python train.py --head_dim=64 --vocab_size=3913 --bias="all" --init_std_up=0.0234 --lr_head=0.00552
MLP neurons of a small language model. Each row is named by its layer, matrix (up: input weights; down: output weights) and neuron, and shows model dimensions 144-239. Each number is 500 + 40 x the weight over its row's rms, rounded and kept within 0 to 999. Numbers have three digits each.
After each neuron's rows, "fires on" lists the tokens most often at its 100 highest values on Wikipedia text that the model never trained on.

L8.up437:444490476534478469463443457477501543515493481531500544511442499449521459477559496497482478461545553546495443569484508526546536513522479497496530487465544473499494609465502616503428499475550476505509523532504504501453568518417485473506448564527586487505494541489552549464556572585503453507
L8.down437:444505491546557423544466527476529482562410487494472523482529550486474428462487515468540532432498487524506523472483473538520597525551556549500656444466489439506612469454401457537493492485483465518460478536498520459538534540550531572472449491460520525529549493487538484446501428530511500469
fires on: "ri", "e", "al", "le", "b", "n"

L7.up660:549574479556511480444484566487503613520484451490458455550472554525496480553586515466557474412456524479508479554474478472442494512450462526495528503506463448454465465589432567545603520514540550532499445528550502471469557425497499513475508495529501487502489500588561507507485494530439479520
L7.down660:513549442497517487510515503519500473527490477480496509522490463551508434492423466480466557559487584490518496517510525454513490531565541528476497479494504492538457527502508574537460544519457554501534566544488441514494507467589552439493536468484444461537473459509480567481516533546463413476
fires on: "h", "r", "er", "l", "in", "le"

L3.up100:526485487493518531511442421560483597474555515477489519484490489454456500515564474473526489501587498496508529493469476539492509532487484460494518532532459461471473463542442477457502553434502520477567465564496513499526545444522373471510470542472452474415496510494518515491549525532510501586
L3.down100:521484482511441486524485517540499458568432506540494520460493468473502469500517457567512507527468469529513496438527479496459549538544566443449503508497555549566394493492522470472581469450559387543559512402460531520513511549473494468484482466473521518529553493443493492502506542432483466559
fires on: "at", "ap", "ish", "q", "ellow", "ats"

L8.up967:520485557496434541519495528415483538412492506428506459499502569501493495514455489545559446460441457507426472424454572455550457549499539548413497549472525410478495447490515511583519489510517497531478510487527514534523521487494486478427491531499476522497536522514572518466473539473385504503
L8.down967:494526486557486469518486488500439542589507491411572545482475418543472506457534526451502437526557522428532469504403417467515440442479466498538474490510504546490511458506554488492454609516479527483532510442516541454466494536496586437485485464533490454460453534444507536495490516554538521522
fires on: ",", "w", "p"

L12.up42:510422533538559522452503481533542549479485473524500466470561509479486554482510495469519436626552444520499477523530547449509420504549428600487491458532562514475512490527493525466487512514476471565520471519428496465460525542522480380466453516504480487467525510503440515511469499465492433523
L12.down42:499571551504473416482482492528473547490529469467446493540495459553512576544450544525527486398522460467505491529503549444385547410492518518489497499473519455549440447519593505468572450449436488480454535514533565499505528605484505483511497499534512436560593559507484513492522551481495498493
fires on: " T", " A", "ust", "elop", " best"

L9.up431:584491467447467514599506474471493521498490508468492473456444480536509527438551500480575574494443470468557531395483485523490496460440494524406533473471467498525440467573437495482501507452555571484531433505486446511498538501536506501520481518451514543482486504487468471533499495468432525468
L9.down431:455526455531487407445470533523482505574483557539511487486465479495502521523459521515508559568491445486460456486512538463575511505496447445470532493444537511548510521517552552536479473495509508421540467521483509481486536465502502473519479498450500512592518466456468596515507510501481443519
fires on: ",", "it", "ag"

L5.up276:507519444527547539463449525421518444502466491555493505479460527492516508524453458424515537513436504510486509488519463502524469502553477586536417542495480461520573462480471466415525503553482557515480432425447529454481529519495557541448528503429504477565620490531517513539465533557512420402
L5.down276:435530467474502485557518559527490458463449471497569486552425569479465373569435491476524468539449526521464559511550461461479542544492545520509519477451550588547520478502460449577458520478456456508432443523403553438512472436497544479517482516503481508532501504513552475555404433477526512537
fires on: "and", "el", "th", "or", "at"

L9.up29:550497515555529530549494550448489520504464464415468452470477491509545494481538460512538470468512616565500462501475495541527496484551515520553471463458504487487453509527414490491506450475542516555505441506429543519498485523492523573524531494558477512470464546521528506486514510474601483456
L9.down29:512522442588506461431486537539460486479514552467504479478528423449502421483508548541500467579519543490501467519483434538461517510545483453508557445473487530523493489507594537527481530476559580477494459463440542538513521481529487510449526436424502535550526486452444503483513456485439525504
fires on: "G", "t", "g", " g", "ag"

L12.up459:488526489553496509476465470520502490486490509440467425529495523475473472558471541509507449479512481568531513528412442501457493543549541476503567507517503477519464530498415527525497475525432535489549498454492492527485577565487505500547524494457473515443520507496531541546468495509451453546
L12.down459:493533424479477454525489525478499512498499416481547510466496591547501452477507540584485456523439469452475489479516509532519482541565518545564518532460503484532440579452486508494489436474486488536473498468534503493527528471492472421516480519459510469552514495504596511507481499516467522493
fires on: "s", " S", " s", "m", " are", " has"

L12.up205:471432511415453535526459496507490547488512459527436538568578533497462507546509499497472484463509515476489482469474467459516570506437505429488475495526585434513406481622458481466526521513501492518504541501424486497503492521552561476507448531505455462412473609478573486577524544495526480542
L12.down205:592451508504607522447494516476529509469483503493478481536460474468499506564495506494511461533492444542511395435529489512674419515489511471467520461509481516448463501497434467521383425526485493536497533455495493444512526500496511503491453500488507507534526504508427509530525569521495475559
fires on: "–", "-", " R", " P", "+", ":"

L3.up165:520508476526497590541490515556542472483513555521537587550534471502509483549482456479490514545446485509534533504530519495546479507533484529487519424541471488535539447486533531413475437497553495538540463478512519424469526535554511562485465476498411420491420531482566494508477510523438444542
L3.down165:520521551451498505521461517573482471477494477505497472463448474466487455521531533529536508465518515494517546528551501515420486455561507493492503483437461381424476456457496524450509415560482488419487381513548494529531523547496455483493521530507477462481516452495502504473486490461605498476
fires on: "erv", " pract", "s", "ed", "gan", "ary"

L8.up52:458416469565470492526445487533528540519518474511503543505436555437493500500455470488561492502584501471480439521550476498498469503528505491455493482475540567493544516510581476481466518464568490499479496492464505474507483557532468475540422557509531518479499539536520520537574531540505470479
L8.down52:504478498549482457487540544441579418437427495486501485440510515485497525542476576580522527482612533495461502555486506543475491479482572501507534507508458426443474484470454571615489456511494486479508452560539584508464515492456479547506568530502512511509559534395452523527486496499508493580
fires on: "1", "n", "0", "v", "b", "ang"

L10.up584:513468558498579544562481554466483499520529429427507524485524532526481466510462474493488542478510502504431591546473535500458495484543501508456507523508467560516525527441491531460507547519449455550475466493429520521415516505509468509464556421534440502452517541510520540552582422461486480506
L10.down584:481520479525425500463527493512497528574448501562489470490468475490470509526472491485462475524494589519520538446504465568511520499484476528596535578428526515557479501505502534481401463488463500509520502517534504488517533473482449489511508577462553469549502433513466540435502462498479579558
fires on: ")", " the", ",", " l", " fl"

L8.up546:488591501589494519522482555447530503555473427517512481494507509466495486565495383434526460548488471501507432438491474575459484511467523538473565590511490444481477467475431529476519540503488523535514443528467489463478433512459545476453463474483500465445445507584545523562457508484565443540
L8.down546:501467487455479494422558482466465480448537550429550503472505560518520471453545532492484488534453498417534517508561485460525461547496506469464535476512508487504487517531500469553501517513416488422500542544461490478612471555529505474494524556555498493437487532526469495485531529457447501440
fires on: "0", "N", " R", "h", "r", "5"

L10.up722:465501539470415482457537550457495440495475468443490488494515520506519446555486484478480493507487439471435574425633501561524503572518511493505448472533444481514460468509459510483526495471475532552455466563506472595423553523508537513476493487532502449430472495594528523467451523501453512546
L10.down722:518573486450553547564478482537470586542471512400535507520522523496478514500513496467478531484511529506577476493406516475535525476443395521433478500429538542508526540457516558560481483495529389450609504507460536481518403461455489474496519529500432553561493510448528503497510571483509504500
fires on: ",", "h", "ed", ".", " of", "iz"

L3.up353:509453540433486520514547501534505502509571511519522488498438515592523551517515509576541516532455444489459484521517501496461469502537491505534537526557550512445521481572543517537519497485504510527511493526484473549504524481513502546601538513509497465495588499459555438451446444498512474418
L3.down353:557406478484449505522452493518480527450466421434506485458538477456534522499437423544501558543543517554578528478491540510507447436509459493475527508493485502450546543547512554539517489530475505457512518516487550505512440523478524510504480460510560505526423505462541438481506493533493483418
fires on: "end", "ight", "'", "ord", "el", "u"

L5.up366:519501431519541478475496485484560557461529445516519497483532463540458546543501519489485481466381569418608452463470460450512448556476503495490576478575506493523507528608576512449469458558501487536489520543519503440515528536584525516492512523489461509536476496553513491527441482481466477507
L5.down366:450470501531517470494458571572435507497498561446548521437438502480530511530568553492498515518558478537433536481625549558527483481496432516439450570471465510559473521506471508493496482566390506619511472508528440500489524549527537532494456457474489509465556479520454503513453502381604468489
fires on: "ed", "ing", "0", "on", "t", "ary"

L11.up110:443447546485505491514562487419507570497479545550485432545466476521516515533551478529487469433564559441453443453496531465496532530536491441498488532462505535534439512517390524472481503547473519556485601558510565462474498535476527520485463523491495475537486562528457536543440502490468532540
L11.down110:550431460539463454547508486489434516523510514413543531472529497479589433470512481507466480523463526517453524471538542538553431552478497495509490493550588554494469473473538495457408455551526471539537474499539518493463472494526491491521455580461475428509532495427496484461556538506534471484
fires on: " by", " St", " sc", " at", "0", "st"

L5.up203:468533502544426529544534500448461509555527437506448530518462565504557538486533509481459499507501436563499430419410525506466422486497472501450576520505489500465456525467507488501554538507484509537561495587518497542574492547510522484471565472457517457574530467503437500483539602434531542578
L5.down203:486548539532497524470546478542525508481532490503558546498497469537534511494542481531399472525492535445460484470455450470582507511498403547589442543467482487534528517506486480539515560460500539470525422493532519514491488519466486457472488521506431448488556567540457574492509529545535506473
fires on: ":", ","

L11.up371:554482541559506502480486469503569516453478533508477498419527515569512462554462493497534395450539483510475487516511487536457489502529574516425485535444484456491543495440524429510544539491479432561543526518455560541536480481495456519420460527506492482479493578507541533541448409440472469538
L11.down371:489462519464524479517519523518503529505565549491539535556474455559536532501495468539481488542516506442465458475553510551497492456407460507485553461492462467519409505432524489537534479478485519467472549456493514447487457502460573449494499483470469494515492354437443539442562503503510601489
fires on: " an", "-", " R", ",", " Bro", " L"

L8.up601:502456469483448578541416454507559523482460508446467517542479530536469521484522476528552527477540463605552582503481529449444469482452504522521581490502476468463453468570535469433468513438564533500427419477557504462520570530466487506498512473418548501503492428466541514510573531529535551476
L8.down601:479474478552572486514539522508484540538463483501411531453457578527490550548464518484612420503508489435486516490488483512435435459499434489513485490471486510482468450462465564527585406513536539503532559538504551514479511505548492535554484520438474470515451475483460516527427466476526541492
fires on: " or", " and", "ou", "ag", "3", "7"

L9.up940:486542502544519551495551515475480495507519509485509581519469591522484453477502502507475498532398480476489459532519578521475491488483503538496571493510504496513563460525411494500570522494492493438517478523448454457491502519488525489472491538513450521488544469506571529518484537495495475526
L9.down940:511521533535422447466512468488447433549489599456522511506453481542462509530565496422489515544493473443482510501525513535544504494518425491523528491546563448517529491545492537547509471498501520516541521428511579555471467514543499503527455478504514452515399544409545526445566508473459584455
fires on: ",", ")", "-", " was", " be"

L7.up72:499470576472512517488516536489437484438555516493515458437506533538448454535483468540543462543545506527513482509512521465500520516534545430473530482527511532446485477475416502438456526512446507473501559503518499471464493485506506447433455497531560533455473532598504539506446531505504507510
L7.down72:506485503604486540498539486544543500529471477455456515536533468504533508459529495538353542455461515493459485509469485484503487514467452563560469527481508486573502484499515572540505502510506499540449465522482435531560500549445500510585587516492477381531552517378518456531513468487535524461
fires on: "0", "9", "ult"

L9.up760:457493499519477531494458482508504549465551460462522499506573559459564572556495547476465526526535466420518409519493535490462529540467479457492508522519458483546506446541441450490449538457579489523429449502519448532476475520494491526490573450534486432437509557519473482517462489464532504413
L9.down760:503497572559475435516429483499459485494499483534523513454471575465531529496534474531546537468515465501547490538371493567556463581489496483540480481496464515493483557501485503515464363541430488472530537501516473455496487488458501446472452532487458569492554523520469502427544503525499449466
fires on: ":", "it", "S", "ist", "r", "-"

L10.up919:476438504514501521516536503470547498507545470487562509494561586459550519513545558456498459517528523526548503502503501467488519550517476543430456560471513504434508515473532422501507529475474466535456535464500537518429480527530432483489442563438556499530478507516531574525578401469452511472
L10.down919:476492486542590580498492505517544551470509459491480465492488473509455474525483505505470473527490447445453539570534548470468509444601527470570497465445578506531512391485488522465493511470443510493490452517518482532485482478524433501577472460557502509542557538490504537525495605519552512534
fires on: " D", "us", "D", " d", "is", "a"

L10.up10:514497498491543504442445580529497473511521464497464458524562507535463494527490518503496508491513475467424500592512441472489496513506528484508531566495500463408563579455517526477497502541501541472456572540491423483460536529454489441461506408539519579479505503521514493447463459547511490547
L10.down10:518490510497445498506553511456541457523475514527515525484484501492515473515522545559430582517501491524488510481506525511467488488539496539449462557537448515597484476547452527490467474543457489486577437431482504499459470416491509526496569586441535461551503473435522496518462490494474562422
fires on: ",", " the", "s", " (", " are", "es"

L9.up182:544451554462495530473344500446541425434491516502444445499494491535511510491545530443458557514472487466488572473484506488510457501507521558533615512521456475521537458494510536524531501488514535466549517496450433574477527474530513502542499521505528480415553474484529498492513461420509499530
L9.down182:459511500606527449456557550564488512498512506411498502497503468476401539486447478563499500491590584467442489508531497527534491516503534492419488508510491458503500490484510523460475491519524525525508539524494536583472520541441496467468537437497552547488534497537453565518494429419456483606
fires on: " not", " ", ",", " were", " was"